{"norm_eps": 1e-05, "parallel_block": false, "init_std_up": 0.0245, "lr": 0.00142}
MLP neurons of a small language model. Each row is named by its layer, matrix (up: input weights) and neuron, and shows model dimensions 144-335. Each number is 128 + 32 x the weight over its row's rms, rounded and kept within 0 to 255. Numbers have three digits each.
After each neuron's rows, "fires on" lists the tokens most often at its 100 highest values on Wikipedia text that the model never trained on. A number after a token or word is its count.

L4.up884:092161152081166104152126126124148144099140178141155116102125144079136136118155142211087140097129203100139098080107180185131153143118172117142139144179111084141066110057167148140144107112117152152140167135148075097161146091166159105101111072182169144155145127179161112171106148147127136174088102102151133137114099135108142105155164120142170117121095146173088129137142136080145073182129134072099094130119152164084153177167114132121162125181107150143134140099074134125142133123098154095100122085100179130158097124159167150140168187112127147127172089172152131073159127113142124125
fires on: " " 53, "0" 10, "2" 7, "1" 6, "6" 5

L4.up171:180099186090089207200147137117118095149148142084138151123100072142147152114137124111101120150103111136104155127143137150192163084081084143107136154103125156146149172160123176119175111113155181129144081146157110085140118128143121153182149094151111090053100204151128185109118127153149132143102083086130161112090135125142129160112132200128149116150109131066161106095159123117082133165134208102159128134161120150136132161134164093077123153157157151121164124180132100152131159135149095218094163110150174183132193072167137160138108169068115137171102114119136096060097084110124146168
fires on: " as" 19, "cia" 12, " MF" 9, "ate" 4, " or" 4, "sa" 4

L4.up742:131195133120101097171148136129158167142172101156174091137160164116127150127145130117170138164110129174148147156180098091117102119077077124152114115132144184125172124099158129175193119149119046165102183119125124143154114126151103091112132130195151122153150121107121102163082172118138154123069147128159133095110101146146102103182181176130097175138115136195142172124115160107096157141134126082116131122105161150060137157127140112093059151169132099101159180099089100127140116131144140093070202115142111108155151110106130153132122140157159140154083090162155096139194097105159133114
fires on: " " 88, "von" 4

L8.up364:160133127117132158100160096127134095112134107152146123123143096114089157153097173084143143155154098169108095173159126129106198153138176136164134127164091083137129091140099101149079170093127131175095091105112152058144161125112124053090078176169140116153157129110148164113182119098147109150197146159098112111137117150135165140188153139159099114127149110134093136051131108109134111136191063140101146113136106139105131106137130120107071158123096098169142192144087134096172077083116088082149047098146127072186082142118084218134151082089093126105108146113154141136127122120157099153
fires on: "-" 39, "i" 7, " Ball" 4

L8.up1139:144093130130133075108134192117123128112133154158139098084150143084108086121152127094120113145140135100142098107165199140159158115137152154132141126110148115120122149195112129229125091099180066144133174098221193164157124148097082148077186162092163053065130133140111166078102143139092124102147184124120118163142105133142123133169122138156179098138183105078155118126125122161144048113135120136116146111095140123107146079093098142134147148054085121166159158142147122137109165091131156133145114138115152067146078152125143156127135095145173078159131133115157204157147118150056116115
fires on: " was" 18, "History" 13, " History" 7, " color" 7, " method" 5, " format" 5

L8.up1:103102129153176132193152111080174119128146110107153071099125157070100142127143132076108169093166081130159114051069151192159085165127149130116121146119116080086146108089127147044104083149126180131157132189135112135152100076209136164132143144127129132137074150083173136099127159133144102111067166100120092118114125106100131121148129156102150071200166086161107148125088110125131134124077116104123167178129058090125192145157193071108076106136146101114035109113199144159129182115085132118136124125111123126166158121125142135135156117148115045041129103165164148112097186100109126123
fires on: "s" 55, " they" 15

L8.up1066:138112117088188186119100136181136103115153124085120163119144111083164076084126051137086130129136110044185106119127116086175100120078097140080077117138154124151125090126130114101135061179136134091142143044103146154113134112155141168098082160152104114107151126104161111132165139135062141099102102118088158139144162175160106128079177101080143144148143146136165106198127113161117136123126118156094142130098074108080184111088072111092143108121146081157097132135124105094141089130130197091144144158112170116119140165105121165078141089145098069117128108137146141112132155111135163143
fires on: " of" 30, " in" 15, " with" 7, " for" 6, " With" 5, " on" 5

L6.up39:112092107121109091102101112123090107130192158096159116080134125111157183062087117133072135144120109173175097133178043124100100100155148139120058162106135114154144154193153140167145135064094134084137162141107174093143147184102140182133156152174119142173090097116130152151164107076148103130078135134138137107104104146137182123102116096138128098124135196122139104121096087161112101129120155132097135068141123114094154133098139097126110110171157097102085185134097115158103154109121122075119135108112143143133136141049067162134073063139102126135125141148189124129092134078145116128
fires on: "," 47, " St" 4

L8.up973:092131149129092074137139118115134164139028166134134132115064124160084098205130093123187154140208135133155107089111128109145181110178101116106139138166116104154129112133170153114125087180140127135100037120102091198100097104091143130118103147132095119142172158117071152128096081131151160130182088064153136140162141114140116121106146145153139166143161173081155108155113085132112116108127128113136189144191160159143149118171138104180202164156150088054128106122155152148166165091143085151161070097104139142081086122097122088095151148176180113144105123154131145167140111125118080101
fires on: " |" 57, " " 10, "o" 4

L6.up458:185118133072112133148127081112145101097148117101133109121063133097130097162107091135103099122102147075095113159103158066158161108134055034200049154081129119167015148153123171102143115159149108167120074098127123108092155062088136199132143079134125168109095106177159122111156113092074177140175143070141114144072134133137157109155085112085177150118111107174117122095114118192122106186201156106160124090098152152157168123176130105113149167115210101119107132184158130146094133090131130141109106120103100147128095156126117053095140091113152156071115117088074094105114118119106105155
fires on: "," 26, " was" 15, " as" 12, " |" 11, " (" 10

L4.up450:089094166092126178102140115110164118142102150145097149128127156096127100066118152144079111135103099112122174125097189106106088206106198143184119127143123185155068102095119173169099106128160080118093131141111104100151146110098139069132085110163186090125089133166078136075115090172153063151155118120139133165173073109100175160134133118145092141104187119102094132171107133127095073189099102093104127060186216165081168184081111114139148114113129095136116160147109106125109140136137139147078183091118144126130159107178171123114100117042126138130142111099155152052071133138106135104
fires on: " " 53, "ing" 10, "vers" 7, "age" 5, " of" 4, "0" 4

L6.up671:119126106153181110126121120124175082153141149116112162090143118088109078142160104084127140140139107178119157125131086116172124105092155102184093080104118136126173104111114104187160094117069126132108153114105085116133118136147102172075140188145125127199188113181154163135141152129070083131123084146155126193124177108130116126099104130118130179166140081142105153119151102103141124076116143093147079118080131116159172137080118151124122081085148165177113088142141118080117101143117128048122163144116127120088173127107173149129077157162174124123104132144102118067075151079129093109
fires on: " " 72, " (" 27

L8.up318:146139154111095114104169135130159092104166119148135164169064123161088061145100129132112105098114143126143165156130215141146083186114067126091156055111143150046172188134089111133057101130152115123103124101086170131100074140127100086210112118142120148084101151117123131097140125121184147124098101168145086112116140103065129159106190174180079175204126098160180154150143104122122107183119132109150191094106108115161158068203116182153121174052157145132145116125125153109147090153076069152074139122135102112197136124114058173115123137171192133171161093164146127202164189109119099118
fires on: "0" 22, " United" 20, "5" 9, "}" 5, "9" 5, " Vi" 4

L4.up799:115158113160143119080097116070122108124148174161101121170140194184164116150103155163086100169093131149104080126138122109147114114160098073175114149113167148147148157134122157147190114106102129165093127166125132121156093131142109106112129152111103090101117153192150136111115146160114097179088116176134167062112154121149214155072131153160166143130125136175105094060129149091141149133150123215066101162157111075088115068128151128106115128138118212095102111172155091120126172129130137161088111061081128145101110189163106182144119098121141181194123164163107137113114066132187101158
fires on: " |" 21, "d" 14, "===" 8, " " 8, "O" 5, "I" 4

L2.up347:130093146140114158127096116125106093123116102055115122105137140078129151094133090081103135134143178109158186107147099104145112141178172118126138114098082100145100114158089170078112130154134160128173137145095103160114086137113112125100157101164193073093130100097118077120203101158101060100174135070143066127170144218149146130103122127093112129159099060116134131101143143125110138136093071126178099081085178121144174164079116134162122128131132136174108101192169170124096135174117085131113121159162110130080128186141106181116159175142148119136092079113148133132132081142126028086
fires on: " |" 32, " the" 12, "-" 7, "han" 7, "ian" 6, "z" 5

L4.up69:115151141068095142107092103141100101179107140119161164139126119120115063070156095093117169138130104169095105126127154131128091152120161114184088089088191143146095052066100070151138133070115133102115060187066142098110155194111108223129088143084111103164111093128129120132159131184103070136077101113156082201136155123110152146156114130138120118140099133208114086167169177070097114148195154057130151136180158119097110123119176107150100168170117147128046113146154157129106150142085088065100152095146107132068181141084053133104137113126143146115083154047122101115186105128139161114
fires on: " was" 19, "-" 12, "'" 11, "==" 9, "====" 8, " " 8

L4.up175:168129158090089119137155166145111176107069148179100108111142135155109141104127125121141157097096232174124152179074162060082066160152097103102107125104175072118175116072136181119124101159135155139083124086074100122074149157155147117113100055159103144104104148141141130099170087158061093161099148055155069072166151133158151131071073149077114107171156135108166112093151116129090129143176095073149106092160184094166177203134151128160113142125111094147133116162116157138132100097159155132102196148146164085202141093142066148128114148140089091150151170106160102077146165151123046086
fires on: " |" 91

L6.up431:080181058104143068100158125157159132125101064150104084158127080125151114153089092152153143123178077093156127121076066092137156132124088126179047187065142101181135127105091175196153157118165110130121139115113130115122141078157101158148167146159102163169112150073123126173098192123157117151148123043101110122122194111136143090109137107125138117042157120066150142146113145135116084099122118115168159154163131148121120148126133149134101136112115110163103118124134073142089162163102121082166112114118110199091150124102050168077152128134082072151160108142080115134158144090095177096
fires on: "," 99

L8.up1027:102120149116046129150146062143080077180137108134099100109103087143164126135125145131130148094138107146126133090123147163119129123204082093179115103158116152131117182107124142137117175127174105106155087172119113169117112096150139098159109088163170143116122101067122151177134168036185189145161062112118095097089143137166106105142061142106107126130160079165113170142148106081131104164155150060133182102136108165184168162098136124163130125078126071126100113121155106054124088104098161139180155081123121092085174124145128116056137104095113151143133144131129182162072122093118057123
fires on: "," 23, " is" 19, ")," 17, " was" 14, " (" 5, " became" 5

L8.up160:131170146132119123147153137124070038084119175114122140128130161107131107120074111108130129115128110152107097110191140157200148096103092127159083129121106157162095073189115163106131114179121080095127131150137138073184092137140201074088099126125116131103168133153150122110116120150156170142112163166135130119145130124172120157134087102108164100169128080151150114107164190110125091121135097133105158111152129135179114119115162161131091138138170086160153160089099168119182162130138088169109121112079041158165176148102124126087117134122088088098153168118140190132149090065142102176
fires on: " D" 42, "h" 7, "ad" 5, "ar" 5, "d" 4

L8.up27:115152125099071072150140108141158069108128096155107111095088100095144159107086151075156090127145121116076179120115080113101131103107112079101131179131114126133113130114133142151106225092147109167190121106141121156106103170092121125048142143057157129063098140126163122080167122184161161138113127075144141195100144194124143155111107108148103097142165042166142118119156146140132101192065160118105111184069129110127155119111138103136153116099166087203103205085078206142141177179136081135140152153083165157082095137162136161162125111134115101136143153113126095159141124150114114156
fires on: "---|---|---|---|" 34, "|---|---|" 8, "|---|---|---|" 6, " hyp" 5, " ==" 4, " O" 4

L4.up302:129082142116121116155134153150109111135098140104123146129088140095161182144085119110191158167132110157119084105121110073178113127114147143164149090111114184123115100202090172119154132163157123068142161128169055151088061143146128078138106099175161138125157118148125199149122165155131168159173144076159101105130084149143137169149102147137172114148156121150123128089135141058079156107112117117066116161125119127112147127109089121107163139149095125131128125131122089153085111159127155175091148112191126132119101112138105147162114058123122129128098129132111120156120119094102108110
fires on: "s" 50, " or" 12, " and" 10, " (" 8, " " 6, "," 4

L4.up1131:152117080115081122152140151104134090128098141139092152053078186108111131078154085095111094101131121132164160180121122077131095146124030192073163196124171121145157120092100109137108100120148135065135157134123134120087130183159134162108128124159164137128173077055107127147158109140095120117120154131135139137110139177184146171076091094119146154102119164161125165070133104110124155125104081108109195078123123077127180150124084080183106147144120198150137133141132139121072106071057061159097099121089129102112160129134136137145135136121158100107151092188161150169156129118155132110
fires on: " |" 20, ");" 12, " Released" 7, "Selected" 6, " Chinese" 6

L6.up571:088109151198143186174104147151072116181088089149130131115187153181194106085071109121106116115171128126132152137135138175148054167118117137202122126140121149134160118143086169148161076136089079126134167166074134105139109131131171120175077118115148109130113131194108102130115128139106151111158165094197111181082173083143139159144131146151120135088082145100111050070168114103123133093135138133106074207160104120110139157151078147120123131056179217079128111085061135116127109135145174098143183138186190039129128135078190154127132126099155141094099111116113103074092127117105142118
fires on: " and" 30, " Na" 12, " of" 11, ";" 7, " Sc" 6, " in" 4

L4.up515:200152091170169129131137122119120155093134177168128188115083166143172126126146126113122126111069205085084149135127156084145105074131114117063133170091175158138134084129158089119133196093166111103152126122172105102100060150136090132136127087103154181131156096130150132106111114112147137161134120137118165123092047094108094134179089109163176086122109094150096181113152152133126118137153107138143103104076130126191131121134173100151114117177055115141140161138144154156068119105154157075098140081192101116093176096125124146094093085136140112107117114130062152158137110093099125129
fires on: " " 39, "," 30, "0" 10

L6.up688:060094115098193119204085125134165095108178115079148144170099102126084185097053103066139164136136113093137096077185091170139149179155127108163104117130170175123157177186180122170167121147164131122185130197148093148096121137145117191113122137139100115141159136130113138099109124130132099154139103108093121131100151132082137118120105101121200134082135089133095109169146083144089130138130113178102091153080137087099103152161138118037131162045116156119098171175140125201128134075117125081081150111105120205126147113133126124025100068191112097153111114099112133128121160108132129160
fires on: "." 27, " in" 16, " as" 6, "ica" 5, " on" 5, "," 5

L4.up1125:155087118098173148151136175170110146063128129134124181085143091093147099131117128170113147159086099123150153179165130155137061132129169060129123098112174139093132112152144099141167156093158183094087137105140112132101116077200146164156143140079100134149128107113151150162117143130154143082144152145099153175116127128152154160140128136099144107123069097124159137172147126134129120135125105134063162129108142109092064131143107133126150155166172181130186125089167126156112144186108070177170125184105175109113174095148106136087132086100130124064156131111120193181131097076103155153
fires on: " +" 26, " with" 18, " as" 11, " over" 5, " in" 4

L8.up352:123125170120134139173196107100194211145121134085155058119155127068178149132087100070151140115195153135120134123081111138110104122142119097171118166108130181189125107090163069110096151119159151108128115162163106144084136128174169097154135118161121122108087155129124119131129156145146124104147150151116089130124119102123148178143039126087139135117095121085159074158135077107071083184093149111100116121128108117210126146184183078115167108140154143174079096118158138144116142151087177073170090107106141158116147120121073203062150151181176141162104123124162163185122169145096113156
fires on: "," 75, "G" 5, "cc" 4

L2.up685:141103117118182130160108153150079185105160135124177144111121121066142141150161164052142121077114159133101133126142133114182114163152082194165170136127186127126101191064163103142141153107072191147179093138126134110137097204164159146083145137195114200163082141128182145097138113164140085176053111137091172104083125131123078065167097138114136115174089064173144183099137144081120136167114130149158137141130106146130140122149129120162130151094052058131133110185132102124098151157142155082081143153106095135182102087115153151119103114117115146125164157098208069109118115102079104122
fires on: " T" 58, " +" 16, " V" 7, " " 5, " the" 4

L6.up146:125148170103135194099193048100112087148120126121119139111149102113117120130116098208163104113082142151129171168123112073152090136186110144217121104122172162169168112079113142153124126142107082087111144110085138122144114113145130107122137110156111158092134044149149177104096147136176159129125134154123141103177080135104084135118091131091104090151163132181121150076146141058052136144139065095156194155198152059161181118091104107142136162087159078132111113098134140075116013092163121162151130203097122141166151131129105163133177108127159157136144111126128108161137175078181131148
fires on: " " 32, "5" 15, "6" 11, "9" 9, "8" 6, " |" 4

L4.up518:169142188108074176155145161164172120064118106165140131176149136192123125113121152112127175145121109069142102127100128122125151093054105153133145143142131094099108146181132078163125147138116106121124108157109111110139137130142118160116062060143128136052116075144128142137119142089076138129071073147179114168156146075172104175127144072110132046138122078125116092129135205117124156107154153157074109119139181144198103072148130175126106134112114138164108086087072112073134029196190151095086135136086148106112135098085134112138106112126145158114078074159141109083132082111093096193
fires on: "s" 24, "ed" 13, "d" 9, " a" 7, "ing" 6, " both" 6

L4.up169:133106096147127157150136114061161187086090130149100127127084093068121088114096153142145130100121150131168104157112128117190094118147143125147051152057141097144135133148129178099122139083078104177096148151180092100159104169156139136097224178114163107137145137120125127124102157152134143112144148136118158144092127155108133106138147083176129194135152123157148080065102110129112126134101123144112170154114135109050135201137131113112106161109183161086089128151185084093144125132147126104110144112147133181143145092135133103083090136146131096053105138118096123113126213097140101118
fires on: " +" 23, "." 14, "ff" 6, "f" 6, " as" 6, "s" 6

L2.up655:131121146124135140142101177171212126076114116111117203099120093118135156130139108186145142114141125085185093137092120115160142128141135131186155135131165080152126130082095187135134107125135102141106144121158116141133078134147107124088167119100110103177116083107154090125170179122156149109132126179143136140105138104149066139093117149134146190161158152107068140124096126140078083125214085131123123070121116169140101150146129165145091129105122124137159110149121167170126105060150201111108118172109161165126104084105018148175124131163153095131082142121198144149156110160107117109
fires on: " official" 11, " crew" 10, " player" 9, " Army" 9, " captain" 6, " George" 5

L6.up205:141129116120122135187109037145198077087073134170206082153187199156161087127095101169151111117165127121166157115135139189126079109162167122149117136135127105131115131112126094118082091145131111127072156092126089124089127128092172103086139055105176148145084091146132136172092146050152114146086136160139122186153102111134118122118197166161152141121121126141154145101142099106088179159147132128131164094115155078188109094145123131081133133110065116151101139152104101124083134099134084145107107121090111072107134184131147115161161108132145085133088079112151148102120059073113134086
fires on: "|" 19, "6" 16, "," 15, "\n" 10, ")," 5

L4.up289:169132104104117108100064138107176116119149146085111119097104141171099130118138144118192070188107151139131161109141165096186151081125143143133150162135124132208163128152151127115135136149133124089082151136100089128165121161126183101136080146098184169096203108112116107204116110094127148173128174123166103077196119174077131169097117149102104124129135118189129114097191134103142127213184109133093095152113111146133125139117119143141081162152121140168096142170153102106075126162123179102150170167113149196113124145180099129139152095097200125124115128173112144139077101119153097170
fires on: " \"" 30, "4" 13, "3" 12, "7" 7, "0" 7, "9" 6

L2.up654:103122085158114141147211157178190132119185107123093114184093132141122126132152146131181060156133113158168143085137169099149105112153133182151102123164143134111097134141104171069136101137155175144142040130092126136135103082109082148144143157143117147116175136082090150071150139058186095120153122121169185091133183085155065160156096139095150116152097084144178088162153116080131126135124133182125189105161096101138088139103075089120169162128093129072097080200179136174102136136176140108100114148109103150124120129148135128150164128141166145130107113086178167150063130148091120187
fires on: " |" 44, "9" 31, " career" 4

L2.up200:104100099115177133150175162114175172101087094156097183135071126092156126047089101083167141107139122108115148132073148120163137119166051182158129129083109072136153148132133143099093190198091108088045175116139103118097072091161092137133104127119116140118209078126116185140102148100117134142145166134108079077134168147151135129139155170108142130109164129165127130134166136124161109026063127117061105172152110092142086103101115169106128172161156097122108149154119108095075112135138104143108125155135129183105179120086132100174094174163107144179107153146114126154194116132136105153
fires on: "–" 25, " based" 13, " Succeed" 10, "|" 5

L4.up508:134115118149174069144145124069161075129142169149079209125120162053075075154114143129142162123147062153116093124147089183179121136102135109160142149036060144137140139099168114132117108112095141123093113129096095161151117096123121104114146158141119146103144138093135157184112106061133091172152094131108097072128166081152166146152163115122130138139166099161122090140176147124134136147125140099084110079144150123163094099130120120136134156122108102101084065108151114099136088115100117133097169137080113132131187057136075032146130108104193079116125102145090120156133145111161107084
fires on: "th" 36, " East" 11, " South" 8, " " 7, " jump" 5, " February" 4

L4.up670:177069182117110077085099161121143134159173161118168107095093169139124111127144106120182128092162183124124130095122176206108114098173125133136151127096043126134097117107107156152150121111113145137055124135168126202168091165143110147145086120102175114131159153111186149156159119179153121123169073120139145099169083103140157140144117107137115147135125116155062119155105083159174087167156156089145112113136115137158140077113122049094116170146129105174165175127173113128131116130102094094117158124163113184162144140129163169149112150161132159074131074171107205168129028144178112098
fires on: " " 89, "," 5

L6.up919:148189122172140086096168082089122159135142120176132149102114109112100094112155090112135216143113041243116109153084155139122124056133125145090122104167112115119115146079081116132155110145127143145116078119130134136173095149097110174169115103154151106133183137154156147129131096098105129126130135116110124104110122094118105132120087192098165143145185103138196123197114093146122133109148080117137105128123132150096142166114120129127085154105069095191136091054181178034106102134120113148147164179093074155100159049090089145085131195098107175100149156115107125070130117099158132170
fires on: " |" 36, "th" 11, " from" 8, " seats" 4, " M" 4, "s" 4

L8.up994:159132047120140090158163091110130124150130128156116067052109112089174170169121134065089146098168107135092078121133197095097091110164173085152184142138144141148115098111081067154135123086145044146122136175195101095150150157158193129164085130127141074125133092145169122137085094153166190135162044100123142107143153071153123152149106077155125132081122139143157123142160122204134125183129141115075131138195107114108123122135152093107126145152122095117135162140119116132092145131141112100096184132130176118113159106105104149159056161128106082155153074141138074201131119107102065120
fires on: "," 59, "1" 6, " |" 5

L2.up647:159103104161118091072164102104095146071121111188068134141076154154157103079120142185137127126186093122099163082112164112152080155108128137144098132140145129076129106134146177155074117158150090101057161122130165146083130160166164157111106175118155154147159093117143128124122093085115100075075149162125121202171103100158160164083148078107155180111133075197118069170130080172119106140118076084134099046117115151138120100145079091132141110073169112064151107087191132183125043075135130151201128132112139163132129108137112082122136150118099155159126143122181182133141158124126152122
fires on: "cre" 16, ":" 15, "–" 11, " ft" 6, "path" 6

L6.up1104:116076190150101148118176090153108119143029141117155161141117122141178104064114148137170125179129068106204127134169126135122112122108142151205180142122168207133099156138075090152222163150145073132120163124148134129174122161180151109143091143096195151099167126169129138059115203125072109142171020160114135106119150182102146182118139132141105121163134137143106143121157121113179147124074184128155113104151157164114137139142134117195146129138110097128202129177150121123121114186199123115180154144120159172098131147085093157141189126186103140139129150128129107124111129102126169128
fires on: "," 26, " and" 23, " with" 9, " from" 7, " by" 6

L2.up93:157131116141129079131128201149117150154125133167129169126076180103118080140135095117108137140110122182087052137088138093132109158130214098118071126137128080105105083111130154108130103140110158135115162123170192113129105117166146092070149110159164106073114132141115178177146128097161072113079138140091103115113086116181070089124213083142113148133104116178142033124198117124154126095116120149110106188067113163124119165128120073181152127069096151128142157127155138181129060104159095100142142147144141170136146159088118131145093128195085117151169127133114151116217098136109103096
fires on: " |" 50, "–" 10, ":" 8, "-" 7, "g" 7, "International" 5

L4.up4:158098100117082094073052116115162160112117147146181138109126077128163094125142130183192108185094150170162128200160134107160056082126060180134141110203088204085124152136181090162171125130104107089091182125144177132099114088185158163078169121178044136088146155086156122176140120154123122102117061101140085139090170085115125124149125151161151158099152092167147135121175131095075131116179165158135127118067164162168196176157151108084143156112158148192136124161091164122132121120070120137167171120110110130097131136131168188181152154096220099086105092163127124159148092135128148133
fires on: " " 93

L4.up861:154122067153150155080138101084096153120174081119142130162123127096114075111120115141130072142134118138168142098129130159115135162155150089110124152138116181090151089136088118130125176194110161124095162165121106138137206131159120199151105103155151118090159128096132127082102115102120094155118081141170113164132089139155126117091124098173062076136102132143109100158137090106162110148128092155144145183111127148090126102176143182120151123128164157182080144128114105093109081066140119144132132101133077170193078109125061170192132145129172121110220093172153182143133162176124130120
fires on: "'" 76, "’" 8, "0" 6

L6.up315:125175124094131136154132065112137117118132123119168096139119149162086104133130130134059102154136154171077170092162046099097127161062154101135151135077177140122164159108109116167144172129066099141171112132122111167157089175119166147124123170097087189120134103132140157094149165084130103128132143130121152174085115143106114165099169141082179152071140164140095092134113148145131125137101078050130181102165125141137143144089135078134093140096057101138091069107164083136119118111136148112135142114110198122097192126135099125081143141154057115088123072164170110108169078124113158114
fires on: " and" 54, "," 4

L2.up1011:216175156136195209135118122126051102161109198200171098151143139132110147153085166111166144152144163181166157161120195130130098091082117140121106165134133112131078126114145144162170116083135163120152095158144088150097149099139174171091138082144163122127094129118205119118110146120119217133098093152141109178109129098059149136137068088119160153176144068094107141105102123147157073086108066100179142142176150157123069143150140134094140145120164111143149178166113176088128151096119168098138197160169131119156153060123055150136130150130075116179120153121177123119171187109136112163
fires on: "0" 23, ":" 11, "th" 10, " K" 8, "K" 8

L8.up950:172137112163130134191086109104165165188170138187111094165103094216154097103131096077122112193124142084116107131167113143101177135097203174164133084134167104135046121112120139108174111172134085208135062189089128143143115117150127150075146122166168117132144115142094106138130101154071142150109198162108159115094148137133188148172162127214112170117099098138128150051112172175189158137146106141139115135138133153075095119131181123115109057122107129152170119099123124113085120131068110107120096110073092176116152131127085094184158121167110112123105108124141156114156145135090126184
fires on: " " 33, " m" 14, " mm" 4, "d" 4

L2.up1107:129129087131156148149179176157110113135184099108167177143164047107116130128178149118169140140108082148103115097138149153133138115107126078160172111138085174100151120147140174175129170123133063126107167126189153140046143130156179111094148106118140143166128125134077162095129118132138145170121129155145065165167173159170139130177125157101122127158112119120097119116184122207108113122180160132130072116136134140081125084174155123177135115162129121144154084093162109156151052131140075157112165101159093150122064144148063180142131081168180156111161149122159144156083100114150148189
fires on: "-" 23, "cre" 11, "fe" 8, "age" 7, "prop" 5

L6.up336:099169098109167114159154105144122164150130135135106123182126161127158156196094108169114121127157112113129166135167128110132112101179126067125121150032124079096121096088199103127166121110191140129155120178069135098156139120139155179113145101103118160139198148149112180134106134103166114157186060142142121152139138126115146122117141126117110186111126130120122100102085120121147143128140121112211070130135105174166149089108137125154090143176165133082170107130135114176146123103173148108077075066119154084134126139133081092149161115080106107096204163098083163162152134045129130120
fires on: " |" 47, "0" 24, " was" 8, "5" 6

L2.up915:054107110160135132106081150157120118099115153076143170100069090067131104132123127123126156117214143083079134136165160124181142132181128151159168048108127183095154116126127101063127163128086114140184169068084144122120142092126121128111157140083170157127113129134140139160140122143141051157093135158149099149155117138104127150059118103121130112014085097115104153149096136122195102101104095137121163185149130160163133114070146185163087113103160110111104145146127104101155126085182098147125102115152115134091189124094085155081130138167173144136123093138106140149154203063162144078
fires on: "ence" 16, "te" 13, "es" 11, " whole" 7, "bert" 5

L8.up1067:151114183141090125148050104118087066104147145107071156146127129075115095172065119141117068079190119095048168125142147148170155165204093143135150164130119138155093110173181114120176099153147156165143075077151126131120041196106147139150132149148117120088146111056159127111139114097154078108136115151158132096131101158115085112094143105103139159083149123168148129143189134100136097105185130159122183201091184088127147090112095126114158223125076132115057058101141136121108129095140181114148137146113101167155166135141116126106140124077120112164127173123090093124143112087098122163
fires on: " " 60, "---|---|---|---|" 5, " China" 4

L2.up810:170155131116127127109173119141165145134130131157131176119095153117104067144108133158173114131142126114155149163100199079122095137097120142127206112156155065116092112150069175086102165099111170171112066115097093177124123070186114189150157106159118141065113183140134088142194140088066082055081103132146135113142119125136111141170153165077163169149109136179169131153149127084152081142089116146092145144127200054115143161128135066151104149137179154119151078155103144115074132061102167086159113130174073092160121119139135131115082130164110111172107090146083146095170098146125124125
fires on: "ment" 16, "9" 14, "7" 8, "8" 7, "PD" 6, " season" 6

L4.up256:122117126227165145096135121165072160123143110070191124104083125109168130118158126095140161153138125153125148076119124121123167061123131091181127105137113125132138133104127071199140136094141090160110102176131137161098119129129155140143134076068089150085145092142093122161164171090119111075110161083124117137111126125157117164118079138111108082130158121121137164128132135095089091149091135161083133141120190130090104095160138100163124114144117118134134108134175146153102114130055159165172081102139145174117089136121094110170072126118190160139131147084132145140200083154152073143
fires on: "1" 24, "4" 10, "3" 9, "2" 9, "6" 7, "8" 5

L2.up343:127166242093140123098162161136125099124138129148106113145117136165135115126174089090102124186123105097119120128126084087181168116146166144149130141137131096145131120149151210105190118136032149116119133180131135177119121078095073125133116092132110133101114142149159157183129131125143128132171203202142132170114148140182159152191131126104112150142150096097109100161128180155194142149107057066094128101123107120109149143078144140101112165160148155109112127099131151143161043121204109117123131154132141116118203084141070145189152105197180083121144124130125170146166072180168025072
fires on: "s" 21, " International" 18, " first" 15, "ard" 5, " book" 5, " a" 5

L2.up624:076146083084159113173149143093099156118115154148114084125099201181070158156057071107123122160101183147084117129162109145204164136123087156098221173127094076108121184092108150067096081180127102108122172157107104157146117101109107105106175126106042128105083080173164115122186103163104117076125185071067094160132118116132153100157121155124138149132151122134050121103122128150125131106112108136119142135126103080162133098137101125135143112091043148143120148080061114117115111147138193117147172145162105127167096127103136160148075152114014158129166092094184115148130159110193095176
fires on: " for" 29, " two" 15, " For" 9, " gr" 6, " whether" 5, " allow" 5

L2.up680:131120161112134196126170129098133134132083158108164163088136115126119140150082121141134170160133099124112145132089154138119115113130090121082105155093136106187107075128124168123100084154160145121175119118116057094095132116161181140082121147082107110116105080127111120108154117144141138148138117110076156109093078160116097125147139170130109107094112185114103147142140129126139090131105168112179133095069178108135116094145078049124170157137057148162139047117155119156125155080197118167093111169191147147135162124188198139112122093183064175144103146118078087122077099102176146120
fires on: "-" 28, " yards" 13, "ers" 8, "con" 6, "ox" 5

L4.up161:135138166119102143158107092126124118096142122143165085111130125101110152094088119131139130148131154119155116120152117068211094054144127168032055089121120128107143092108128168125129135241113110131097086127065111129137149131114117101120101099119084125167198115117123125087108143101117137132210132130094119152088146084123142123113105172097200171112145134092134063115106072125136092068129067086167128139147164147117141153148137151116176113199093121074142099099191124103150070177149143184173130139124091140099161132162141118138129159143195135149101140123094144106109118178123137128
fires on: " |" 76, "FI" 7, "3" 4